Weights of a small transformer language model: rotary positions, 8002 steps.
MLP neurons of a small language model. Each row is named by its layer, matrix (up: input weights; down: output weights) and neuron, and shows model dimensions 0-127. Each number is 500 + 40 x the weight over its row's rms, rounded and kept within 0 to 999. Numbers have three digits each.
A block is one neuron, or neurons of one layer that tend to fire together. Before each block is what it responds to, as a language model described it from the Wikipedia text at the highest values.

Third-person pronouns (he, she, it, they) opening a clause after a period, comma, or when/where, before a verb like was or had.
L4.up732:522488528519461500504505455474423462534436521523470474491592463565522482526515537545489585489551461460469493498567525493506486452475521469524516531455533476503420532503494445479478515493574449568470499483483553471553431537451490508491486480533475518469552531499493475532477468489539518532476433506451511534583483539469458508481534568495465513412447464520525508608439545456543497477526
L4.down732:499485526425561483503552553497486428575463463523511512558445558491532458484520517439525510341475473484517511557488564487550591453426535462504501497446495506503578520525536500499504489480511490519480514523552456507488541432509508458514551559527480505463506454562532479557509434470560515609499439553486561463510483500466519468506487522516528495501548516546490509489443529549461626453508

Final word pieces completing the last word of a Wikipedia section heading between == marks, such as Incid-ents, Bi-ography, Specific-ations; more weakly, mid-word pieces of split words in running text.
L13.up110:506505529431561497484504468467471429538503517447448413529494477447517523496555531399541505503480478550542490514534499510514511506603478547499495513493479526513503479491485500489467417504556603471465526460488510471558471452503486514490470516477428468491517525533578565571493426526548437536440547540494449479546562523559446537476473560524436534421537457538490477444457550518541405495522
L13.down110:473441550474445534470447460523463484512452566518445428430533517525515489502549502420445448464520544500531482549519503447576585470461520551499470576461463482491486576551445556547564514516517460417468505525501479512486508476507529509437524449515479492461525453495549537510552501489488549514518510516504481463511501471504463430521577498456502497491562464463595518514463517519557559435459
L13.up467:534483509516494497472545496436539475481485517429414472549550477488404529479473472529450552551460461485459485511573434513592534409475479495438539484488558449481466484484469513484536438486532564557459530423453542503603489455475485612523455478497499496495505530575481472496522465453565485557500512450459484481480547536496457486508491466534521530497503552473540544403518508475470495479518
L13.down467:433537492475425517508475477469530458569545507472495512530516428485511512522556535552457515501503496424517537482518480477498556460498521532504446520501547488534599550471535524493447557365443474566515501510505506461525481504499479523518560479455530542514533465465518538519597492521506485501446539509502443491579472506517583533485448494489469496546528454516479431525537400468474440491432
L13.up638:482559534442501514557396507526520501486475498459516478502539491446442526526474559473491520498430527444465441465484475449584525465541576509503523478538468454456476555543551480488523479501484473475472484467502496456582544511471505581484504478435466503492511445442492535494472502544482457492484576480477497493579486434598474513471505536555535558475499535480552463464443483483509511476545
L13.down638:444486515477456524496583445467516548520542508531460400505542454553528525510458588496540489411532500463531552553518452515408549458545500482505446472524507466483430510459594457498499551423499491501557527503498500475503507525519505431523533470476473464500609423518562527518453494541507578528477531484516525474496512523513568507544477445506532475468523392461436509507498456531510490536517
L13.up761:491463509403482492408536551528532374489499483490525490535480526517513539508548510437466430493477534459457473526473476470552505541457543547476474429490481459507503481416532565463502472521509527416488539475444545489513543498452463535566511518452520516619463535544491501480523529438503483457431557443494490530469557543538455483507525493595464486484553512534500476443492478560514462511556
L13.down761:465488469533597507537464546494512458497572447494520451479498468497489511441476541480461480485529457468474516533549489572499402456527480515586535519492545510414552480604467500481478472499508518593511560529483513500472476464506568535488385490460498501492488486480519489475549518453445502505466511473463560469537500569450587506525529464478493499480455533554448473573505513497509487403531

The token ending a clause's subject right before its main verb, such as he, she, it, who, "population" in census text, or ")" after biography birth–death dates.
L13.up133:523498471433492504443484449483484401521442546524458486576581524550530542487503511505531586501551503497460536509555540459453531530501569553442483495510569447532448481498505506540526569546480565458567471475464552553456435441520450478501427491439519536473536539538484534503486496470463468508465422519521572483467472443479445521525552465550454527486538388493542539487464484385548485490544
L13.down133:503481506500472523492433450545516478539512485560515473559503545527478510463524540465482488505479457476446565498519514451490543518469447595460515469532581455531496463430544494507503510513512548561502464519504523478522519527485498478453481482514476463512469483500527453553512496481573458497439484475510569516504493451498537512513521497469481521542563456421419541584520472435531506452615
L13.up352:474457528511525471532458534474461427466501516479471487515494546527497526502539579522493491519517480511413562537572521509512408475544493446434515518434539496533510545431500444548512475501551449508481528497498525496478493426467539583520490533515532480494481486510501528490448610483488517440557525463464504571483501520476507479472491564526455502417515598523498475441490556472440490505543
L13.down352:472494465506511599388519516476558544526469496547578510549553471537507502516467478496446557401564488585532474494532543465509495492516526600511524510485470476394534586450511492505471506468467521501480565499418493533430484498552503491568536540461424483505501488489446496400533508469485470507473489442509490451462507443484440573484571468497479495524434526455510433478548558533469508458479
L13.up602:480454592415533451483396535466431491547474559509421470492518505503516511521483504543517544538489483490465436525540488512494556499534537527482497439451513506484498535495489473582498543551506533479572442494472524545475477437431444460481461482497532554476530503454557550479485507506525445462510453473473505508527514419397492511515546573485450495442471457479512464518406528449496498540488
L13.down602:529455497438401532514454549497477577503476435502497582542552594496537490476576565443455472520496457458454531564505479449535472506496428523516519477408533491561474478465523451483420493498562450550479515496503534494444457458530541433477526454499484521498482474456526524573449553468522480510556530498482461525548552554495440465545474492502490510521561488459511506500516473497482571503495
L13.up671:515453542456428452519527481514468465533557527515531527429549481556513526563514537545514566507484475519466451496587468505505525486564539492558497466426471534486513504523478474505508549528496534503491586476467482474501444470453494566538506564492585547464549476432443454489513581496508465450543564561469518457457495459496511545498488527563476521448525515496545540498449486423474491509532
L13.down671:508409471489503456519463546495532494527512443564494561537464569458531516455497531511520427548551467505526504482487543436465485501427504482565459470406509490468545460424480439499477476485537511528566566499530465523481478476435470493488471485501496464507471512460493513511474575508520522523536532493542563547475531543494453436464484494461447567570510555536515575471449500504496493398522

Forms of be and other auxiliaries (was, is, were, be, had) right after a sentence subject, before a predicate or participle: "he was re-elected", "She is best known", "would be released".
L14.up46:521477528502529504540520429489434541538568535471523507499510469504493432511606522494438546464432455454450525522560482506476469524531570473519498463459496468594497383532444478528461443522568448504563411418470487510574501467455491525468564530500478527520507457532483520460474466575501454465535546478514497560543569541533467481440470554502511504442504522541563533499491476423519508512472
L14.down46:419465478586597428564502521560518462467497552490581462429492538462564505535460545549446528484563558466530459476505521535570521499455504473564475501517480485461497501484460477551511465573493523500480471533488571441494487530455495548505523527485528470446531559465478491468604544485436560467491484487509451515510510484527436529501432463452422492524470543435445497497570475584541509465481
L14.up291:530470559441470499525575506534470470491533474533523466454509548471483471517519523474468562484481464502532516507595473458520517481473518546416489491429556457503447596490485549492442544528594496518514429498446510464534477496479473477476487416539451580512555562496487501468459534528515471494510470455426502474467524448483525503455456474450420530420527497488516524614424455402493513481524
L14.down291:557523485500545438576498539543524531427488471545566524540498529484495548474550504479495488469430525526507483420465501506522525567531448451535514507525423520532539500558574425467431445538485485521483508558474393485425547461508542444458470547493487505470457531532501515457502507443429472503485463456543466490488514533496398492515514495491543460524489442435457515451517580529515528566504
L14.up564:506580470515488507537517495488478529485488487465495501454516581462493488452489532442476515516503512460486487513536448471462471421526502573489469550466545469586452580552496443462433479503530447470470455512484490466494471489521446494545490441530449446542503538505509499464440505532512463520546535507465534470486499578533429483445512495526530537472436477572503540473536562477486469556482
L14.down564:565475586493538504516620534448501481468494395516490503457501660443496488338511545518506544500519502545461534505548503450534431488567495466488521516486510528497544491447519491524517525525561507489494493444440523530531451490493558556513517474491516509579503473517533485513438545429563496462513512452497440523535474505526427452469439442491501534511525453501493519496514491554470519513543
L14.up764:537491515500499483448531520492439491477506438443474495456558537417480513526504509452516483414508600446472553537580485441507486517485539499483550532432536491480469540470507563425436497493575518468546487504447567483567474435520511477513517489514573522533512530441487506490469450502460543487498493470526534438436515485567486464480469437474468520490538527504580497479519527435541492531548
L14.down764:544522474514504553540551473507541498435463365570504529519467675491517516313557468459489471511449485477534516458458534526534537510526519481578546495510495476482502485555514501484474505452476473485549516501480523508484508491487467539516540514491480505526523477449494488450497444489446574506493546488528471479554489540502514464537485456499527474545517436512494452519493594506515490481548

Word-final pieces that complete a split word, chiefly -ing (streaming, ski jumping, aging) and "also" in See also, plus hyphens in compounds (game-winning, co-founder), and clause-opening pronouns like they, that, who.
L4.up343:504549508523528544462511492489488478475500550477472563531501471461486602546553434422492522522450483418509480476522538449531487536491552530469510511477517500519437592505529514482546555506532442506433484496417479481493466492482563450475479519475521486589540510496552553493501528495474463437469486470523558468471602528525478509481515507526498495493496505532515412518533473538514591555525
L4.down343:530548534508524541468471497466535528405571488475534517490478475488515493541526512421455469507483575544504521533524421467449412498555537536547484533451518502502502438555537563435525457446603507496506472442466437521499486406535538487480499487458483496552464557514465469563461504620531447504529441436572545527511497464510458447597511512491532536433534423516503455534531529451554564530500

Determiner words like his, an, two, all that open a noun phrase after had/with/has, plus the apostrophe-comma after goal minutes in football scorer lists (49', ).
L4.up4:586432469476428501499502470442564378475511511478499459463496524563473469477493532477535496574528490517536537491522498454512528540429497488518566525479464492537446545434512575483473442531547452535496405478484553515563422541449466488499506540472531479431571511487426514532463500532540505526452487499565477477461516498427513566533460499546469562554490509503459510485489542460467471502465
L4.down4:559487552485449553499486489507426470475546503504559530506453530562509472447512524512534562419467436556614441426482487529414490469536542468513525518419530501459510547442508522495538432532436529510477489481509407528436437396606527518513487512548521542511484536485486556485474479463546530570486472462491533466515549514509458504526484456517458452523525482538585512480491544423522480466527

Fires on was/is/were/been right after a subject in dated biographical or historical narration, as in "In 2015, Foster was appointed" or "was killed".
L13.up428:590464551509407515490471515453525542477529528471535533567552468562559477546533548454472436502541511472505543568498434446524482499533536482497501469471521440533525542482497540499497523536489435461495461486479487474539508492430539558524619450450465476540479485529508532518442464513552477469502603492476431525608465552523462431512501494507482504489493391514507487472482554436482506508523
L13.down428:527471498459436512560503441530524524436466394594565530500532505483530569422506552463439482559507462518536482505540464512434541502515540544444518529505515421554485486491447553463502503530506502590497500465524463539556495429475542476494486505475443474519489491581465438462541494438497459483493562423531524515523484510489539516495493524480489437527444515508505490539470477420489568484521
L13.up495:566509491436443524586509507394536501480521490484525422494546500430506457527506536548459501491505459490506476454508547494541473570476539543546475469562520444547538513539516452513430455488496563499579478489460490502565464571521468461494535473512473461516517542510555506415478529467513508477453520520546515454461556513438491533463508443509472505482517374493540529550553541488493539473543
L13.down495:456447508540493528526503491533475453468450536456433480470483493523498577535472491577540536437537494512548542550517449508573511494493460555519452448454391507571525444464549492580470589502474466479464516510523455460491483462498498514514473458511485525479552451448548470528491559515458472571463441495418413557517580457544520504478450498438453515536414516514544599494517482570438507472555
L13.up588:566479501418489489457562506485458525539497544456483485541485514485550446484488447429507494410493558477466519549541477546570487484523563463523513552541520464470496481508532473540498444415594519511512461455458549479484467496470511512491562468433545486530541458510503491472423490488489496529471456520497385411527512492565415493458501484604487479446497466541510495553502518583468513487494
L13.down588:518469521479512557490448474546494586568447579562521547493553520512527479525467546487472483470568542420464531506530570498496568529478518508516426433469506540495533491470500471512486493490453544489564503503456404393523489538518508471521501389433431488494539509479489536544520492422501436519539522461509444499529453502469514491426482464483453524578492518564491552477530510550443572434574
L13.up600:525526442428467470484469539471503484529501521522508533542507533467507548491617538430459464550569533451464528474544517410508435474477520451467488487413520480572555516513553515545429529419494420489564483450486517486488444490495554490480571463526467496482482561478462509436437520494515482577476515516523557471518536505482443568475462489533545510532507408454524531487508489514493501478480
L13.down600:545502440508501508514547521518437501482469416560508460545419632487536518405471605463491446470551456473492514513546508544525504466542491502454488467452548440517515497499488492518490525450546478510482494439486513539512500410558560547508580443413471470544491503510497489519556527518489502546481516481502521510466479527480519506517499401548431523498550464439541487551513489493546500484527

Final piece of a multi-token name or noun phrase that forms a sentence subject, just before its verb, e.g. Shales, Jeffries, Zaleski, or an appositive comma.
L14.up38:564505481472448476447527472423449508510473521506403508549508491503510510514503447492436511493512473505467475490543553449520526431458518591484534564505564421498591518456458459587407522456526508492571467447484517478464455498503448480563545467505496485581478454535509506501396468504555562465505428486465521510574520449512422530465543472503508505489536431515555486508502515499493476539488
L14.down38:493495510549453449566454540577513488504520492444481507483510530440510542526515510485460451554468472418492532521477509527486481550480495548478489402483454486524476543475509498568547541564517441538501524545446451400473482483514482515441471496500536531526518505470541484513599491506450514428442552513485565554554461545518443498449475512538439545548508514462443448563569474541546461503540
L14.up158:545540551567476481502448482486516463456495481441449520581513503542459530486481482469522511467495519512514469529425456480455538489539499520443500427533565444499548466542466536536554532416548484502562416539476516483549497506499556512454580443538482531496537594494491441521481499488454527531408453468497472496517563406495467462544509484494480525481542407452506485479528472488507511517484
L14.down158:434457521468537531510489505521458444546513485532544526583509424470515507506510538468517472522458530445413459554593544447536428438513520596560552608517516572482477535491528425425497532511423514496501527473430480541540524480475533471554478469532517531476554489552519490522578473481467525456508425552486538433462492541525553491451485541421536516504504536534454475456493443473498432519510
L14.up370:524485517457495479435476449470436456544445475450443508500580501486482528512492491541540552504456500530471483520564512453506545515541583469467560508494558526460463511511493483624515548501478503504577447459456493594524491469459457524526509516467537517489535508494495544470532544495495475460468478499466546502510517435452482580469552524510478484468471491495518474453384518458488497550478
L14.down370:485475475464420506490497488457485551529488477484425480505513549503518463479590559428464507499488483458472548592481516478499476494502521580475502506468527486514501526429504515488457493453611496487473472472481525514473450463512502439444515488524453460509441473491537501598472484511553483501492512476431518509476496518562442504482541513531404613533533457478517483566473551485430526490568
L14.up548:453401482483477432473496402461498489478459490520485465513586548480491542519478478501543566467539531533514449527532577503467541544515519520548516518477492550498520544506471512539551521558493494473519494494477535571539463410456442553511485479477544488510517481501523499459510547504511494447495412451524593479500483440488522497507610546494447550455546489547511512459461445458535482503504
L14.down548:496496505556525516521442485466537460523521404435480485463499587456520444335505579524532485546485519514495556489518541476460517498540540502495420497489586558488497529475502506479456440439544519531508447499523519513549494521455505491522451545463461454554453491510530515627519503535548499503468555462468519509490467442499537552461503475528411557522493491505462544516394550484528477492572

Closing pieces of multi-token words, mostly plural endings like countri-es, director-s, expedi-tions, plus place endings like Philadelph-ia, usually before punctuation.
L14.up3:512546536453435550450434485503478459487519444448514477526519521437457534529532461453448526560476532512460529552485524487473474457617474484544556507538475492437492430479527477448510522557488528477511481489438535515514517524473609568459525543519519472591545542476476499582518492516481494476477531460529505443533575500416456555433460531623465534456500491564522436509480497430481543543456
L14.down3:524563553470575482498520500472480391498494483513511528532447499579543521452498491543467491533504440478429573488487500536478380499571504511505514507505501508474501476525500483549499458493485531552448483441473603515445577427454509495505542463511476463501499470482454459562471493528462498476534443508594521499515538568546530444584571483514480527467453582502435536506454509574488528491443
L14.up52:493541511475523457419371489469505445538504498508463488525468444508504587502483448429574511483439518577471434569495449492466499478529539522514544531514434529566480485482517516507531491510494469529614550526494457478526525479441495515520468534497558449540530484529472474449532508457503460523384472446486458529445514523450511478503547527531450502441583464510516492505521485512516497542533
L14.down52:420498460533548508573397476484482456521527470490487572505511460484524526377460469581472499486472473419431497471519517552513444434574523475488519624500541549438478501528476439503548502572488555501505532456516528556482520467522488473499514471448508485529443468494505526576535538484519514519489472541521498422487482581536521485550550504502531581494512479532480546547419456494475455453436
L14.up251:505477470482416421448406478490490462540484450465525399522476529413500629518524522534515481522522490506493527565491413544532537513540528519517494450489528537509448498503514559475458501541486502469530522581504509544582514436444507519520471480508478508484583528466452473436429528460501462469419555495450504479441506467602427496468436505566487527473499498508482493547463508424457519557520
L14.down251:444506561479516527462490566455479403486469531538507538499532445432542528546508523544478533492509488529465478533511499481461494501475477499559553495448482534523542518467483501454521454495498499495547587487514555488513488469463485526464562477516460491510486449495507465463523398525512443499514433563625577525495549543515502523545516480498515538483427484433463499546468512551556503472425
L14.up498:464549511463442460545464538502427435541512527469510479513462524491486524543506480489529494524489469442423557544523451502486451500480555534489478548616501528421482481494491458461452538464543543501506516520417489453583512488486500514544502494488546410451560499566500443495469481513473437447482517516491456493459488509521458493433441497532490528407527502506537515513536453512525503591447
L14.down498:545496566485473463507501555502523413546471488449488461563487460488564477457518550490475440461517478479424501512512541506448490498575433475552573507503546534539608422452508606560539527504488528452454584492558523502446550536460481516504537444435561538485527522424482552497501471484455494508560444504559547537506468450517524502504509514490490426531488447483414502516461506479538526481475

Commas, and, or but right after a complete clause or list item where the sentence keeps going, e.g. "irritating, but", "success and is".
L14.up82:537496435474523496491517483495521447528439516523488495543490507505470504492550563498515472444543543515527480494584473496548509487520423518472565449431570460449513613426512572508469497477508422424585540492447559490448444502493549530481471503514457483454458497543451528529475534468441478512505469490510517529455516554515564552491468523493495487464513499530520497469487495447489417500547
L14.down82:543498466474509531504489537522468542501383508626480525533498530527524545484558575464534511476518511497484454448468444444483518508474470532504568478455470519470526435502511482513464482550535467524524517501469474482460544518561562470454460555481503487430485444498522518585489519477520477547526534519495536454536532523505576559463507512497520517495540540474363539452475550479519523458572
L14.up473:489543458514451480510477540475501500477519509494479403516484500477548509439487569412504477427527549551411475468526518449534441566438493468497551432514493472441587587513526491502473455492522442430468460509453538522509493576492491493460548498532540566501529522475476501522531483463408538472484465524535511429458450562475542598489490412457513479521529529493494476386500514467495472565477
L14.down473:508497548510523505508510528526514485497517462489480538506481595546482495405468422498500590521501505488619555528418496475479491510498559490402504449511466566506467496478546536529469503493505525449571534546508523471435514499481478541466506515493502499468511530463468484505481499448645533542536554495476487523474514485462421510561470417519441456515494486433504525520514557539486463497562
L14.up520:494467486535485497434486523479488477457544528487496419427533503507495511487453543437504558472527519503524503529532510489476520497446473525448560547496475468498417536508550538530506542473528556372580596486479543463478460523504434530531438454527492516532453431384463527517465524452481506461472581529520526476404551502531478511478472517565490519532512537441550491503481533453486514488552
L14.down520:532473512510492512484555507466448466446488428521513558526516585497511551428524434408505556526422507596481479509527530464497486562517530523424580408485521415495466499486525512448569510511435521546504545517523540490492538491548465425507446522479538478538570543476499501460463473527527550515508529466468453428539504523486511540505543530520549509483555498455548538577444517426547508550511
L14.up653:431489376431416484463495510461513484483474474475517492549533486448482561477528530460547497489541568540498514526571487480462456471479546479489573471472501476561426509492501632529491534414592512430601508458491512551525433464493467520472503523479560491502542575426439524494471522512480522506450498505451542506489543518447470496481503483531492539490453455488520527451492471443486511463521
L14.down653:538450488475487540473543510516478491500444359520508485504540690516481543328543518437501491457502509504501470494507522529493537521482529562514569513524559516472426495482545476461494536502488535491524465514568524487499571462516487467446499523463545486500517523490522510510438511528460488518488497466564492459492479451436564526561553478502509422497523495429470501497489479476546525521547

Separators and signs just before a number in infoboxes, tables and statistics, e.g. the colon after "ZIP code", the comma in "5,072", the minus in "−9", the "(" before "25.8 sq mi".
L14.up311:459466542557491532431501554435542514474472493442524424525455450480458517523482599516519505495452520492493483541475463472420461435498479551529454531449549502552466577493528528477565472510571455463529507460466474530515497482496466483570565499532516515527539506392507499502483471441518541441519504477512401506456463463445553510478529452501519552487453550602476439431466531530512542467508
L14.down311:525509458528497446557459533529499501530563447520463471444463436515496471365466519501463518467543515514496442533532528514494529543531585461512360498514457549478541525552452466561527444532487505512467502474493518503507536451511431471513543544519472549427517498502561526577506458529478516451443445474511528474454455490559478530551451460483518534582454480503447514484453517526541497488476
L14.up397:601498485466515455475486504477424519398462479452520564499499486439508459482498521539546584538471526484469539532494513430546490498460512552628578469489450504488438512481463448511470502479500477477478504427417517528584445492453492491531488496443469528494533466501536475491496496439432484456543519499484458549547549520411532544486482513463504493508510532547468478488478573580542486520541
L14.down397:501453500557504547470466513539564422467537358442505493503549425563598496421475570474478468474497427514495484556492533464519495457548501424592505510498517498495521571498526500504520459504480546527482533492500525459498539560456447503489531458528498494502446488512448523541586477512510626486563497512534535527519506484563471493472512513476430454535419541555464481536493531476511491562458
L14.up413:423486417484456521482462533472513516494584515483477535536517502469498446538564567510560506436526557450539588475491553422556519447524524526465444531483464512505468443515445496558496431502467500476476475465469497534542445490527497459499507571471519515492554536386434493454502536499526533551512506519569421489476475513561540457491490469535464530530498475492413497539454543500435491473544
L14.down413:600470499510533536477504528470479473473454417505523525459462485494523448458495578502520467497436440545415429501542514419562485485509567467530470491505535548504483550548577482520535488479541524523569542441485567400577562482488473520477453509480498438470423495545521456480537528490493485489505476526548512454566532502476492580471449468477471483499507515440473539521572434546478485500583
L14.up593:524511507512478570507438550434460564480581444469459536520534482491526445559497509559494482561523465489496454532529484512481451485518474492606537504507445448512417441466513515494455462495457410505481518401426591569458501530457501526455476471428458546482461509530552492467429500508465485505499482535509483507472535517461506541517555528538490507470430476545424430516457541530556524494502
L14.down593:485521477547503531480492546457438449488475419470493466553518441578479535447501511488511504484499478439522539478527582501444446491484568475551509443479513572539474530447498459538438468560604472507463487522560458542477546518494537469617539425522519489468582483483436551496465477510478534524519466542452417477489511530502462509450485470533489486460468519512531512492499477505457468545419

Commas (and word endings) right after a noun inside a running list of items, before the next item or and, e.g. race, gender, and; actor, comedian, writer.
L13.up221:510464521482509526508542545474455490561481493551515496618500453496488566472512543482621358448479514498480561497511520471546512420531516432507490467513539482533515446519475547526497510567495490470478527575418522500515514488456509555522474480451527534459495504451439450485507491443432425572509459538499532572543502566489516557523510502548496462506520567555494456468459561510521503430513
L13.down221:600501461515458459479535433534481533487509372533497455559473538522471488388521584565550474413459432553491540411485523466461565533417522534544504495473587491495495477444543511455478494525543470511498490545530496470446449503535460500499548458472493552410494511485495488510501451475447449496490542495494568527516554515491467565497468479526480526553517482549495506543527583542515540461585
L13.up512:510427501466567511506485519490475494546454485445473444551450516428500563478561593466580469541498492499485498479544547460563477499531471506513580465482451487551477500423489525531535521499443470464555544543523548552468466477441482505561493537461564414507550462447502464491537568421445455437489530503553474552456518558498522526494449461525506474469508426497526437443451515508537462478537
L13.down512:528533530476514473488519547559507493461469372473499514510509603499434551393544534473493424449481535467501525487460523473530497542484526420495520542518499541555516531507499509465511516481470479506521460472499495476487556455515553462447480469517543565456523477472451547524506497465409519546569571531414569514476508460522544474492476571467401474489549588478471497493558515509513527517446
L13.up561:500509505475489504468496514498589483478478493469578428556497491495509578449589516425485517591492484588419567494512532533549515460527465455493544478476522455531496448512499461511471548503440487496484570462533457528513542476503522595521501491394537523451451477480500549498499596499459489452542526524546505513455561526527550512460475511539486477500597497477489452514510534456547455488449
L13.down561:567463457439429450515504506536484518482489400457435477522468545496429415437584531487477489463503483491528480499481501491510441528513512488511527581480511503559496420430505479435488490421504516536531486528507503490463475443555522434500577456507477569525429534542516511557482450396494490420580552515467476531519498510537475474497494547488481485523550472489500459514526499492449469452505
L13.up626:490586437441527469537501577510465392536459444419516491478511559428491572484560528478575482535505592507476496459518597486568530438517514505500529500465538483565466497419464462508481505470563447483562513477536516469475464543486492546486424456508480483451571561437523432535517483448479467470437509482504488502467542509503526533508532464490484493457510586501533508455438526462507470497507
L13.down626:476478493543522498496470478498504536474497349480506480534490728474464531218501515495523513475511487484515467480477537505533554524517490486463455498540497527514514519541492515480484466476453477485536517538454495532505481479524486458534496541539507445490526500430504503453523488565477450495511489525494478473496510500501506522490495510460512532499485484515513514500558485550499519501455

Commas, semicolons and "), " closing a noun phrase or list item (e.g. "Policies, and", "Divisions, provided"), plus subject pronouns He/they before verbs.
L4.up66:458484476440464463495423398509419474507482530485494576496498476507550514496521480474495542624441557456490557474549455532514477475492513482568584491463489449557513505473495552547534531410496481453519453485451533500534460488474487473490431451517459460488496528445433574495590512471516542435456476492495497445471536471505440524464511472506478531453496432503597492534447567451463480476443
L4.down66:456463436450533470584439483531481513562497498486472488572479545548480545445558518513541535427539479516543546456447465547519468502509503455460488401539531537439467507563516494555543478493438473521438477462518465515531560517508535493485509553511509493463539493512460464517562525453533483486445379473483505552545527485472561508586491514489575472437528559483502495475456556504474459496441

Last piece of a word just before a name, number or title follows: scorer surnames before goal minutes (Horváth 38'), and work or event nouns before titles (programme, novel, drama, game).
L13.up96:549512529443472489522445508428479523505515509515520598559534481537472541488517480453424577452579483561483523546501528433451497453517525517490490549489540498506475518495503433561476504493423468465487449417446532486531507508476545494492509501516468564475471506548517551506519540483452531498489534509474483521509561438485467598503589519494525517549479513589479414528455535484505479491563
L13.down96:487515499548465555473412563477521533553510466465548566482502388550519481453442559510527521507508464523445525499527514447457469490520526480612446502533531523520452491481462439571479430524504435590436517432463483469570457542457456520521507498525496562498551447420512495575457490500475577451490494527475442534523526485489536464497477505471474480515441559538438455507447514518447473486501
L13.up170:491526531543502551579501499418501461490562491445472493486574504569438515465519406536524557430470490565409585542529525491469557429548516502486509442507526517541522513535475503575524556525486427511502516484459450488463476491442399509502498438535491537483488481500471523488549520514477545508454445415568527424534560518503465508531512528509508510491424518515480526473478558491545492495525
L13.down170:508468482401486498561491495538449488453509439482548512504475456523516515378470521531489519579484485534505542451505507534508482500540488508473431448563488514505516475511485506489503453562527540463445536415534572484517492529478566434507535501522487453522518456439554521515427531499535593452489446524513467586504524539511504498498521469448458546565488480591507544467467519499510539485548
L13.up443:484482540434465450498509542431527403518510548491577392557511537490543503509555482534479480489496503495520427585478635489482502510518535506524497529467516449435552484515520545528452556490509480451531558492467497525488428481491517582604467511508487513495497506469482524465497516443478455482525506478489546500432509522547492524491493559569479516449519557483540536420437455450501509555559
L13.down443:442520580503442507454452447537533476491481520479478508544432588444509475449441467542459495483498454538567502484472522521486460496527510463481486522465535471430532571494493509440542538469472499439513495477467571460453490522445497450547502444539594439584473595422437489456485520418485458527489489473451494503496504524471504498494603498516564523539459491470495558531473511514480527493468
L13.up636:579484470450485496554480554383528447480489444484435524558473484518503504452526522430557564496516497455538495524473542541461516431543563503519474481484553519503530544483452516491452485498557458494528534482500538492560453553451498510527455420481533507488510504511442509544425574479399537487552546410522472512567473526477433553505517566497490511561512551513570489553382482440503469496511
L13.down636:549529505486486540487530481501490498486492416484509577454541498552585455361444527498527478511504506553507437559535519490525450470506551492523414487505500456494468532512553549548551418566493523527423567508504559515520460514529503438531494465507555497536459508471543473535496487529389561532489480519509465514576482491464536494573534500470543426472455529570493567459510509510523522430513